From a checkpoint of a small transformer trained on Wikipedia.
Training: a variant of Adam for these matrices, 694M tokens, 10586 steps.
MLP neurons of a small language model. Each row is named by its layer, matrix (up: input weights; down: output weights) and neuron, and shows model dimensions 192-255. Each number is 200 + 20 x the weight over its row's rms, rounded and kept within 0 to 999.
After each neuron's rows, "fires after" lists the tokens most often just before its 100 highest values on Wikipedia text that the model never trained on.

L9.up102,216,188,188,211,212,229,214,198,192,170,199,190,198,180,210,225,187,243,201,198,172,211,204,198,208,173,221,210,179,203,184,224,174,196,214,215,226,196,208,203,213,225,176,199,204,169,182,165,204,163,208,186,183,183,247,230,187,169,162,197,195,209,218,168
L9.down102,201,245,220,204,194,200,205,219,207,207,199,221,196,199,189,204,196,181,202,207,173,218,224,214,223,217,221,200,160,214,214,213,206,219,173,179,215,193,198,204,232,188,164,183,171,164,186,180,214,188,192,229,191,197,197,247,192,216,196,200,211,227,192,238
fires after: " D", " ", " P", " N", "P", " C"

L6.up4,216,205,171,235,198,242,193,210,174,178,185,233,249,211,184,210,213,183,231,190,188,174,213,210,204,167,164,195,205,179,179,215,187,243,205,224,216,188,180,179,207,223,198,212,216,190,197,186,200,190,214,184,209,192,232,190,168,199,185,176,179,222,225,199
L6.down4,183,235,230,157,177,182,212,196,184,205,183,234,207,195,212,239,195,222,233,156,200,199,179,223,222,187,228,218,191,243,203,182,163,208,191,188,196,191,217,188,219,219,192,165,191,212,175,207,194,168,206,202,199,178,182,214,208,228,170,217,212,177,197,194
fires after: " ", " |", "s", " C", " f", "n"

L9.up286,186,182,185,173,220,214,224,211,164,167,184,155,196,189,236,243,167,163,189,193,179,167,196,170,204,204,235,197,201,227,200,221,184,203,250,230,191,199,186,169,205,198,176,209,203,180,185,208,201,196,189,188,201,201,195,187,195,186,184,208,215,235,209,182
L9.down286,178,191,214,176,217,178,214,203,161,243,198,225,177,203,190,181,232,227,178,232,175,227,252,191,195,182,203,199,213,179,231,193,190,196,176,187,193,200,218,179,218,217,189,207,178,220,211,175,227,195,184,201,170,171,178,185,204,190,223,174,199,188,185,246
fires after: "P", "M", " E", "G", " P", " cl"

L10.up134,224,225,206,199,189,212,218,220,205,169,206,188,223,203,199,202,221,191,223,151,195,198,203,209,181,209,167,152,197,213,206,212,174,208,210,244,193,191,183,198,146,224,151,178,170,200,204,208,203,201,222,219,204,208,175,197,185,207,217,181,195,214,181,188
L10.down134,205,204,189,183,198,213,218,254,182,242,208,226,236,199,187,197,199,216,166,206,200,181,228,168,168,209,176,224,208,214,220,181,214,178,218,207,198,227,225,204,213,162,210,204,233,209,237,187,178,202,175,202,227,229,232,192,238,202,195,208,189,202,251,191
fires after: "s", " E", " Con", "e", " ex"

L9.up628,234,208,191,194,251,221,216,205,186,157,197,195,196,222,209,239,164,171,203,159,204,184,230,170,188,201,197,166,201,195,197,179,160,240,211,211,179,195,208,187,217,225,177,193,202,189,192,162,200,173,191,191,220,199,195,195,158,187,164,207,229,203,210,209
L9.down628,164,176,175,216,226,181,217,190,230,232,164,194,214,242,249,200,247,186,176,230,175,189,194,194,177,177,198,211,226,203,206,187,210,190,179,219,213,213,212,197,221,171,220,198,207,242,186,215,172,208,182,178,204,209,175,190,237,196,201,207,224,195,227,167
fires after: "s", "c", " ex", " V", "d"

L9.up684,207,216,199,181,201,212,199,207,200,181,175,206,227,195,184,195,199,205,200,202,226,177,205,212,235,206,209,218,200,224,249,212,162,226,198,191,229,193,164,194,203,246,219,216,188,201,178,204,195,193,174,180,206,238,205,169,148,209,173,199,155,212,237,191
L9.down684,187,219,227,189,232,196,177,163,208,199,176,177,195,162,172,186,219,194,215,224,201,191,208,216,226,176,178,199,227,218,207,167,228,247,214,218,214,207,202,212,196,183,204,220,217,168,208,206,185,201,191,188,182,215,188,231,203,217,207,201,208,219,223,205
fires after: " ", "s", " S"

L10.up564,205,210,160,198,207,216,197,217,184,183,175,222,217,200,196,249,171,190,221,163,180,212,217,193,211,188,200,189,190,191,218,217,160,249,188,214,179,209,197,196,172,215,179,218,219,200,212,166,211,216,239,214,179,231,183,183,170,161,223,176,205,213,180,183
L10.down564,211,204,200,157,185,162,187,215,180,172,219,194,220,205,198,218,180,236,191,190,184,180,191,193,194,184,219,199,231,232,203,223,225,205,200,166,209,202,216,225,177,192,245,190,217,160,200,177,189,185,199,185,230,236,198,188,178,190,195,197,199,197,210,243
fires after: " E", "e", "ll", "al", " I", " de"

L8.up65,269,214,202,197,236,209,210,211,187,208,206,203,178,217,154,193,196,199,208,194,207,193,227,183,191,155,181,193,203,217,192,187,190,231,213,208,167,212,247,207,216,224,177,212,198,207,190,198,212,241,182,218,224,192,219,169,185,222,177,198,187,196,210,206
L8.down65,183,184,184,218,221,222,212,199,207,210,185,189,221,163,163,208,208,238,199,182,202,203,210,168,236,234,226,172,208,208,233,143,205,208,180,172,191,219,224,203,186,171,211,195,198,236,239,225,209,200,229,213,191,222,157,179,181,201,224,238,197,193,198,184
fires after: " \"", "\n", "==", " (", "===", "."

L10.up476,198,223,220,197,194,193,185,191,185,186,179,205,233,198,213,182,219,201,195,201,193,184,175,201,212,210,194,209,195,263,206,241,238,237,198,192,216,184,190,199,217,185,213,203,219,200,190,210,231,216,194,179,191,202,188,202,169,213,191,183,172,180,204,170
L10.down476,225,170,209,204,187,190,180,174,186,253,205,178,181,200,174,226,173,183,248,202,173,204,231,209,211,175,189,205,165,155,203,194,215,171,232,199,178,204,212,183,229,198,261,214,203,154,245,195,186,204,154,218,164,192,166,222,221,223,205,189,182,192,234,203
fires after: " ", " S", "th", " said"

L6.up252,246,221,213,205,214,204,181,214,187,194,202,193,210,243,193,215,193,198,211,193,189,173,224,209,202,231,201,185,214,200,236,218,177,203,216,192,203,182,228,208,189,226,209,192,221,211,201,186,195,171,196,189,200,201,206,208,196,203,179,197,198,222,179,224
L6.down252,179,200,189,268,219,203,253,197,174,210,198,231,230,217,220,186,172,202,195,192,217,210,203,193,191,206,200,182,195,221,214,154,198,199,190,210,185,216,198,224,157,198,201,211,173,223,200,218,199,203,257,188,208,216,178,215,196,169,204,193,183,184,248,208
fires after: "\n", "==", "|", " ", "al"